Weights of a small transformer language model.
Architecture: LayerNorm before each block, biases, untied embeddings.
MLP neurons of a small language model. Each row is named by its layer, matrix (down: output weights) and neuron, and shows model dimensions 128-255. Each number is 128 + 24 x the weight over its row's rms, rounded and kept within 0 to 255. Numbers have three digits each.
A block is one neuron, or neurons of one layer that tend to fire together. Before each block is what it responds to, as a language model described it from the Wikipedia text at the highest values.

Description: Word-initial split-off C
L8.down3:117110132137123091131130134099114119134100118146106105061111128099104120125127129053088110103154122142133118148091128155094056143126122125135118128099100114175161099159140112097103174131103124102126106115121132124129110114140160153117134105155134157142160141146086138107106158114124109129123092117128138146106148165096123079134131111151128111137148109154172120137130148129138099137117
L8.down20:133063142114076142166117118127130115134091137166089149123157110114143139147139153104133105107133121109111095111109062161098109160121121097127115102099125135134133137113082141146147147169138134118120125173131134114116134127122156151127136119161130092116110105127151161130166172108094133152134131149128134163132139145138134145144135110119077106142101079085133136146143068120098113083094
L8.down23:101115169131109116102165121151099144119132120129154106160103152111113107123140111130135110139159125127186092092105154131112142123112154145160122119116140155126120111114092162104122123135117149150085169153123148116154159107139124103124138143111129106099100141128121107078166118114116104100116222134098138105159151112115178103092126077173103106188139140110108118140109122169127150121133
L8.down97:080122119153114116101106110158113123119149086158140098132078128119150102146089131150108123114113172112130142134094112096114165088126116164116110122107097136144130143078120092155113093159130122158119119155140137122075119112162137096091147165169122143085116098125176122170140127134095126137118178119129119066121110106123148108141080099169142140158137121113124161159128093136109133164062
L8.down295:154111098146112080068157161106112111140104116102140109152117115152079168098107086143123141154118143117153106126133093153131156107078113146152169125121124176125175119145124115147137122133150154161152130160147109164135121177099114069105096131123113142147146124143148112172116134139155137144111201135157118144142139149114153122184110133128140112089124095128173144131121107138191130100174
L8.down345:122121137144159129155135137126091085123127122128130120147094129120136096109167093156124147124126093100153188123122124115137124117122109124119135135137136153159151150095148076131148126155111107137118155141105148140120160111138108135137109148127116139123074166160094148108134136114136153138143161126109116186131149156133144124145129144145122132084099112145047099125116117134143110135185
L8.down425:136129134132130115147158108120161156139089148117122070155130154161142114117080109148155137136182143120155117119099095086101137139113114133091098139119108150132102140122119108092157119145150101117133135147169144145124061090150130094130155093137111155075113138130137089106116158109141132137088107154151146147121148139140123147142095158172181126152126095146120149123150125125148122137111
L8.down458:117116088121114134144141135086077126144127108178163110144121148131156132153096096112138116127162121125107175135134117156128137162096078091122131141091140132175123087131112136117141116160129142114088163189138150104119134112145149106113158137090162142121106122146173135102162119144094113137152109110134137124109127111124132151135147133129177116176124110122115109091120098110102134122163

Description: Post-name continuation tokens
L8.down99:135126203162132119125160102119095131085091143136130114114114145132135160125115111143145136131136100123143132093135133155080112132108130133134111119095134151135119071079134112158141171111096113125115098125114139134106122117103114117112115120131120118159115124037136158141149111136143102154129110131129145169124090173130131138167156150124108132138079108141128148111168102131096096113140
L8.down100:117111133108171149102094149139131135116134130123127116124134144088125109134112159114081119074114115127117094157111173086124108115129134124138137117121136127157145095167092159088151125085137117166089159127103123118123185077165091145078117110158165172138141120118169166100129142134111135111088054151122135141142123170138131152144151109162130155150129117116116113113136170084109115135181
L8.down297:120102164103160120129119115135107070116082079144109126168131128140136123138126126094157148129111146124091140148133123126140137123109125158100133127131123108146183116105114143159114144164080151110072156105134119128073121105145143108154120112156140091121137102132187099141152100116146163125154082164126166136145151128140139132143104117133155160107122113113121137128138117100136182085148
L8.down329:161145120111160123104112170092119153074086153110103138136127142131105100160090132142149109128109111098107119124114158123149122116130127132077133069130121181131106072169135135114079141113138144129119135168156137121130123093127096156159131151116132134131135127109131155148132109192124177145115118140131148098123165121101127157182133133067140145145132160108125156162088166150133125111114
L8.down589:125143152103128110086125154125138105103128105168141134110116097109190078146114118081118126108126066150136172136130113132115163133103117103108135133126167119135095137148115121111163112129093128113125122120126130185136119120142084174137103165132119162117117110107105115161130140143085149151103087105107100148114173106088116120119139116136135175150121151123141136079134102144118107145125
L8.down723:108151136114149090126154161131108167127125128113129153150129071127095120141140160145079150115113113156102131103146120146089136094102089150113169101105102141076095127132133066072122101142093121117131146126176155148122136144147109135163121142144119154140121097078086127101154085143146139148150217161095149099128119126108127085098120117136076121138151120132101159152116125144098124099153
L8.down733:172174088154141106149139152140123140119120146118073134122107126123097113123122121158158108174130131115088110151067107130085145091135095154121164111189139117163130140173078119083168110139135093129125137110129083160102079155087160114133148107113153132087149107132129100125129089139134157170103105164126119129135120148147128126103130155060135121117147151105151068100093163124083153145101
L8.down766:143127164117124131121096140078116103108097160124093137166135154124138135118170099104098102088128150130166123128103117138118153146117141128128192151100135185126115147138119134155108110112134135094120137121194118114173135170119147122129151148116145132127099104140116110121186136184126119092108104102155138116160112092127124063051127170133149134134112080137138110131113105158137146110094

Description: After person names
L6.down210:087141081117131121140135151136103102144127108128159150134127121138138161139115088131108158115116144119114134109136085103140143114125124166122138148126112107138136104108108122082124100148094185168099109146101111202110162118097142139144130082161131115122147105166153134164102154125124118137174097099119093134164128105062119167112093107134164108105129115179134121124080107126144128119124
L6.down309:121129135125157145096133168152099127141137092098106129116094091101102141129118158160129126127095095095101124134117161089137161106111125105126166121085118164114127122142079110099130125089116121084133108134138140092104138131153117122150113105131135124109110198091165121119157145112128156160139157101157103102126109142122124125146121138133120150176138131129093148170135154149108118157132
L6.down358:134116147099118089128121100133126149087117127121122139106111137142119112137134173131112119151103093093113123123122177121141100149100182138107148111154135099137124144092087144127138122133121164111141135130089128092157102116118108152091137199128118128183117142121131121136164155160084126156135160105108129153140167128102125125168120141132095140116114190075150139104182148158145150149094
L6.down425:093098153174127106145142126132106082112098134186132132101129103115127128161112135139090152127104117138119138118106093160112195092176131114158100135135105088151144143117166093144123138125121120156128192091160104099140111137148122131148106122153120109110137134136179127132156108152081123146137112141136151113158118157172131070104168127107103177154120140131172151147095135168163117139090
L6.down525:105148140135123128135165163092117166136109182111158125153118168126119162118179075121125144161110112124109128127138105119102154093138149123159135128149131114129089080124126093112150114138142127163108141127155123115133072128099154152118151115167169126085140118070108109175141166177175116150161113119092173151048143146189119110099137147159098125129139068121144168150139153135133110124106
L6.down549:132126140095141116118138109130110106160069168094121214112104095148128083170138137129141108151132134113138136083104153118101156101130110111141114121118131147130063101104155125125151104123151136124139083129135121113094174125134150167157145101124106119130129156114110097138170103137125118107144197126166094157118131188155145131116116112150086119157101088145140124144103161132121123095146
L6.down553:091121119122134154135118103150086144132134135129135115116109138127094129093149129124100184150128084151105097130119141120129153097137102076158127091099131124103151102160151146153125154095091139079093141114146122119118074107098092139123128103086117111100126109157144176158113146154106115171125154169129143134154159161137143145127077124173171134121135139169165123109097165094124121133092
L6.down623:113137120137115106139163118119149137112126129143161150123086112146091143137140135144160142148129104124112129146134110119109149126137112111103124123096136100121152148112120110135148136142167136096123147118177164161117175122121147112139107128147097143096170139116114119164120065161146146157107173139107151144089117103139146118109144124099118095109119159150131193159111133118107107115136

Description: Mid-word taxonomic subword pieces
L8.down55:094152132133163129141104114160093116103077095121107123156131094178154151081106161121144134086142144122164127142152140094137137113103088125145186101127156098125129105118144125117147141125112089120111113130175109145125113149125108136128087133149136138117110143152174121131149106149133121114133133168086155142109094164161127092151122176143182135183129137147099111104115120098120139106123
L8.down92:128104135143136152126098106162109135121128135149128173103155080175120103137132097168147148112134144140112121151146122119163135175186128172107120110134121140111112126109169114178147080112130179138158122122153125120092113103148117152106122096089132108129123131132160169141172096137145123129130116122170159119129110115118146092104087156127124141155101133143145108131111128128161073124105
L8.down105:131138160153149105114085125183128151181138081155150090124127117119108084131083190140121104143177134100117127167112123138148150120126117142155131123101139115110134085118113115172110170119111107117127138115138099149106116117091153174125107136107095108142126122134133143117127160145101132181097033133143091157127149138113139134124143128127086145125128147124105122120152150166144074126098
L8.down110:108119091107126155122063123176131199130135153136099126118136135152148130134108160106145120116132148152118129147084110167140124103107142170142126098122143182124107145067093140099145134132106073126142137109111147114103092097149117145107127081159145144134075126140113098131152111122127137114115143121143129126141125105152134133066117098133153168103144133131130096121119170161126096165127
L8.down188:144138139112142189112119139110136140118135108107093171176163124140087104180133136148147115119186168092121133119130134125105177152120150155116121115102127123125080120148135144113115127097112087171146131175136106149129135087125132158104113097129110134138117103124113119115143143087134150098099146141119167097116117112137162124120135160160126094120132143122125112118166105107137117065147
L8.down343:140131110141135114118152120136146110104120118158130143084125130169149139138122125119105096140146129114136125112146122132126113148164148130128166158140154150138124121119107105119162108116120154111127137124144065125092140124153149177141150131144093130107111114145085130089114124129126126119105098104134145140145129122158078098131133149080102120147127121157090107078109155103146181116125
L8.down370:118109116148159109144141149170125089145130137118152129112091099140114101071090075147192079133111111142112154189128119140111145156123125148115092100140131125162138151103128131179141171110142118144132117091123105185126147104173124150113134103137087127161112123104170147142141121098086115145128133118125079098129146121063115152141134142155145120124122137144105143131116150132136119158116
L8.down754:106120109152115180106116097145150162131136105119146131120136113178123160120124147082099131096069104169134128159165125105125146151107110147147124073133085156131138149107138138115161110173153082107103090155127164149167134101124127133137154095089085125092106146133128111148148128166131171133128149110106140117135107123102127104142093132132107119120124145134140103131159089111141107136129

Description: Paragraph-ending breaks
L6.down8:116145120122157145122159103111120110148147105130102141129119100136091097164096130099102101061162126093089138105094135145119121124100120116138077098115111133111140085118132120113134132125118152089131138139130105105131150089173136143120104076144143105105099138125090129110113141121141112169116255128109148141126128121148155121116137082147106104121130140153129135132133189064146115100155
L6.down137:139142114115147105140136129106095147151114097116139114128117090149109124116148153112119126078077124155101116097073166147144150114135114115121122116093144123109137140107103072142111119158127141107110132107164136093112114132142126148123099173188123129141144090149125175146144154129134135135119255145148137128132087137096142107132120106116141106143126127114132165147147147091123150122169
L6.down272:120111124119137116170124159147106123150134127118133105103161171160135121125165115157101126085174167122108119110140145125154138147135123144174171105162106124118151125167135102121140171104140149137128130102133109146179164098134087140094142172127115069152125152106159123131078147182139087139066175171114116134109133178071128144136133157135095112107123078161129142077126149141123136130162
L6.down526:143143158152138150122119127155093141147136150115114109111173125142172138127117106141168104139136175102142159157112112151097140144159126118155141132111143145160125106133119145125158128122133129110092071123155138088084104145085168170161078085135117115096088154128138130139122152094140158129167232147111130163102139134106124126109106139135136077139170113146142124129130143129107106161100
L6.down552:117116158138120155126136111148124135161109096142136103125104134153133133142118093148105142113156141088130139118092117117146139103116103095150157124130116104142132101134134151120156141122080147075129129135120137089116113109118144129110142131133118107138131101084173104138125112111092098139136255172103131136141151100137133110142136123094113076130074112162132137147161117160133150103121
L6.down639:128130140165144103090155119149088131093101163139116102165118147147091138136104118165121164071172154104131139148137155120137113126136075122162094150128127124179122119152166116155108155134126114123124143100105140126170126147145114149125155151139131153128083111124155130128178127136094100127136208126160119153140071111116181102121099124109105146164070140116141127100135121148153105141175
L6.down704:147146116100121134136132107138117122145112131123104143136117121147134123107124145092123129093098125145132133127106111138135145125156110113130114117110140120111116179087119108139166122146141153093141122117124132106132135140122110130129135134149147103115123125153109130155129131103146136124116255123106158115129098140121123116136133125119139138132111146136165163154127134138109126152140
L6.down711:146098108125112126093183134115157132133111138150161142108096138135111102147131121137124104118108122110098155127122130164107122114145143141096136133119171104154136121091133116093111129139157120112127172142104127138105127107135137083132163119108147129108121156133103102134103168154101152129152246126128127135146150129145141157100111130155093137146105138139133171085164145123130136132127

Description: Sentence-final periods
L10.down464:100114154107144136109122125151134113151127093119129133154143152138132144129065101162153112149165103100169141097130110123147189125143111092106110146092133169109102102169105140131073137135137130137165148075131156102157112102140123127114102125152112164117171139130099114112132105127140147159153128123135106140156138110133140111170112171068100115167069128147155105144127127130166130132126

Description: Word-initial C fragment
L10.down735:122123117123103115122152164122127156144144155161137118107112140146128111100123104158147126121125143149100141150155119185089092097115134156130134109165145118096132079123172082173188153134135132149151150099114104148095123160140164107130117135129164114078108145161107125154155143122151164113170135116145110084136123123160134100142093162152150142150100065092138146099114131085141103142185

Description: Mid-compound joiners
L6.down262:098163155098149115134114109123179099130136120138154122108151082119136144166134126087115098106111070078138126117097148128116121155144094130109100102129148152140104089150136130098117136163123126138128115107103101186137132133116151138124152101125112088137109112081077100140147058135110087134124079144123138171136138195108126135117172108135125148117126134157155102081176081178158139160132
L6.down302:098095141128167123141133081104127138086078150157182124134116141110131128139117168134167137105194109122131052128114139112141160117089135122125131134161114144169115086160131113100152107161142148085132158148112115123132165148177135101107167119130129122135120108115147141153161099171140117155114089144088157103152178174144148077121083160126114122127132125126106127106110107137120128132106
L6.down311:144109118118084155147140124135173117173133108128126111127131139081112143090116133072153165206151138139130109117106116111086130143136096082132156128118139114226104090151114157141149111098090141142118155116129112139104132105176078081125156075066115170149138126143124102162075114132114150109118140162137109123128131131112143169131105078124098129102112119137124120099153120140130119134148
L6.down315:089122140132096131126126108095110161127107135168142147138154160107140121135102109125102127133133098111115110131128124119113113136115138082150142134125103133160160113136152162106152153127143141125142149143158106120133126120138129099145165093084127099113093112108108137141183154115105154148126172153101141151134120088192140126102117121124130146147088112127107120084128083134127113109154
L6.down499:120121126149102164141162113155134151106123117129125163119115113188117139099142133120115119091106117151135172115134121149122127122084085130149107124133146103158118091126069107186138124157113113127178129133129128075149140113175125170146108142166106134086160123083141114137136135150101123110132167103143133128124150119096144129091172131152117113170116132162136097106170145155143075126131
L6.down559:151138097117176219117087132175138182105129119108135117097127134153152126118151087119095089118136103147147093132186155180119172114125125154128125128134143164123111089131129132106122088122110145146140142115119139131123120125178121155139163161131125155138056172108081126140131103095120146126109183110100087116111126108118105140183147121103136124112087134141088152129096146117140103153102
L6.down575:166137102154145094108172143161117129098121096147121129106121104120168106163102116144104127128110127177085157090088091121114115145105121122112101098123114122166147126106115115093148095122142150158120134119140129148099101154144129096138120088080178141076106165083104169131113176162126125165142153158139172165121117099103147121148117090146124118174102135136103120159127127108122124126102
L6.down618:118110159132131146150119116119157163123104132155119125121146143156121110104132125106152153120136134126125157110137185093081136178134138120112115120113122107164111064105131110128148136103151106121155115113109100158118126099089101105122136132133094120141138080180123149097122116121151168130139162113157164118099113109197101136127115118142129098129105155115160111197120100102155159140111

Description: Inside proper names
L10.down160:138142124159124151101123078152103138108116136149146144099172150105180166105094107134124132106109116136164144130077140143122108114153103107092097134102125155134161095153130122116162144165136134141112160123102127098143104139124061137118092130112129158146143145142132131113087150124113104118105127179144089149167098154115145133164109118133110167166139143134095085106143147137112112123131

Description: Word "to" after verbs
L8.down2:149115105130178141080135099098117112136101122137110131154080135134129094137148155140143126121119116120168118145129106104152113158103124097133112146144133128103117121152092139117127139087111099098136152125131124065128082111125114138150085175142147134103137142105098123117150131115132168159163122121102127098154115197113141120148152125126138124138165143175091139108130144092106122118143
L8.down95:093108128116133156143106115104139136111132131132119141130125114118129147107152110165115127151124099096137086149079106140158149109168080128132090114113192086116097127127086109116083159136166129123111102152114132143137104152149136107113122114137095166105145100145144127169155146189110082095128135108111119147133119131147147096146119134068116101115112140141142138100095110128138091129174
L8.down119:124146127146148154121128099171126092138140141122137155139110164141151105125177119114132142175118114131144082137159141166107148153153141154151142119072109104156144150134161150130149123119123125139125156142165086114121130115136133109146159087120156153144122137138124105135119067124099134059136106155162079150106170116135130136131089161146112099137112131128127106117128132184142106119143
L8.down129:112123134135122116136161138143104129106162108133130086122139136129099151161111143123130129140113184124181158125161139136106133131125109095134132140152137155179129074181138101149133119122105149112122127137133134108108137117113090132111130117142158147122155133101099108112149112126150100122110193171111129164143173098155082183135151119153120168106170125129123139098119175127149121056127
L8.down447:168133130142128133168147121152079130136113155127110133156141148139123119102120104132131095107145120134119180133178144173114159167141135113111052123151086111141173127126120141103131131129158115127108124158103134152114145112143121125146149164124157085101106134106116114132153128148138139166120212122125139134139130123109124104142131156148123151115112158158105124131134132110225096107136
L8.down474:054123114162105105114127165167110128112142136119113117121067081130127145126117143128130172130080120170093177142139119143151115136130115145178161131106147118107117079135130170135114127125139114140113128144132132151128181145159100123116138111102106161182144170110148115117168095100097130091159255120131118139143119136126142158146103130146105120119161127111131124126162133123123120118131
L8.down557:125110108156125177088141094129120103120103138153090103155171134129118114144125149141169132124166103107124134150137130082110140123144115104147120089100151096158094103127120137173177138090098138137152137161133152106141130122078127164073116092115113170129102107098107147144150138130157154160114183131119093171116141130107130121110144164122120108134120138123127116138133146139138135121160
L8.down608:139134136113080115120112150125113152109082168126143136152146131144117167165102137139104117079142121149124092124129140154125118141180140096152120169122122149176110089134092120125116155130100134129144089125140162141117123145077120135129113101147099122137087128145101130141133141162092101112169186088130141159169067179126107117150072162139114178093188099137137121092132136153123126114139

Description: Mid-word fragments in Latin names
L6.down42:079134123145101133144167095123098168140122125155151172134149167137137178140132131057141175133124177112176127119137089141104102141145139125137112119125106105158090152122129146162125144174097131086157155144116107093111147126101117157141145098137089106160117115139159152116161147115105124137091164132107126126085136116101091104111117085131121094119124130146129115099133108123144124136141
L6.down328:077137150169140127134166170109148134120145153102138154159136133153177122139160170147123123141131101134124120098136133136136178142109116192155114130134165095144101106161113136142140145117143118105118162155151155101104100130143155105145140125137096170108128103117147116108129119148150143141107101128092198130105099159105111078136166145097101154138153111104127125086134127146156143131176
L6.down342:142129106175103098127133126149159147115124103110106125107179128133108143117086179122136145123087148153122140154106118139191115122118118142146144129107128161101092105084142156137155126106117083130106109112120183096123124146134146172101111113162079135132146137161111101101123138144155059144105110124155132151125090138137116120130107177164165139136160136160128133091178160099115121122115
L6.down489:087132143140110101088091123129102168122137157107125109131137111149148128108101127062160122101127102145137154130143131129123170111125144170147156066118118098099136128115115085103144109132121123119131139097168140125136120163169145086140132103114135133131139125103143137149112096130107138131123184149164148114099124103092158121133104116137084125132163106121153137092136114106173116083158
L6.down500:104134118138145102147108143164104134149123155138132144118093154145101125133102095156123156112170131157144122161122105168171071127124167149114137108113143072175115134118130129125128147129120134119080103117117143082118108104136127131105075114139123109139127109112128138147123169123182109116131114131121176089109093156124146146134088126139132133137093152122155122174164132119133091176111
L6.down539:078099148100118136134142109134110074107092116082104145179140145128111119105158086104089137091100130105127183129140144153136121084147146141101125151093089198123155125156116127138139124132127154078127105107091130111116137097150132126170104139105105173093084108132134123097113130107141119165128162117153131111125156167134174118117058140131189074125113108131121131132149135161117125154161
L6.down743:050141157133107114151106128135141096141153141137108120106095148103124126100167111145169145092083093124102097147140135143128103181112175158140152153157138086124133088133116142131162143121111158060118149125119112147132110118125178124118110103103086134121118075134116134154140133113102107096115048159138131086144130108099112143117133137106137128135155131141137167116113099180175125132132
L6.down744:122129099133148088136100128141103118118102131111102126127156167156177151122149122145132181096120098104145123134109106148111103132072142122167155138147127167124160131178133084099153143133146124110146094104103093100170166141113164169149114111090160129112110157096129100133127122139132149127086123163153161126093195105143089169075169186170119137069127143145129172146136103138126124097148

Description: Latin taxon name endings
L10.down437:136145132131131154153157118126100141089078127127149117097132128166147118177117097127136154172117127140131140118115105164085108123120114132111131137118104147123121116128144133096149148100132135094155140130153136146069179145148125121134101158122134120103163119131152110137160111142113184119110096153132147152122118148155105136102165171149093141182106140096150133106121192113111097113146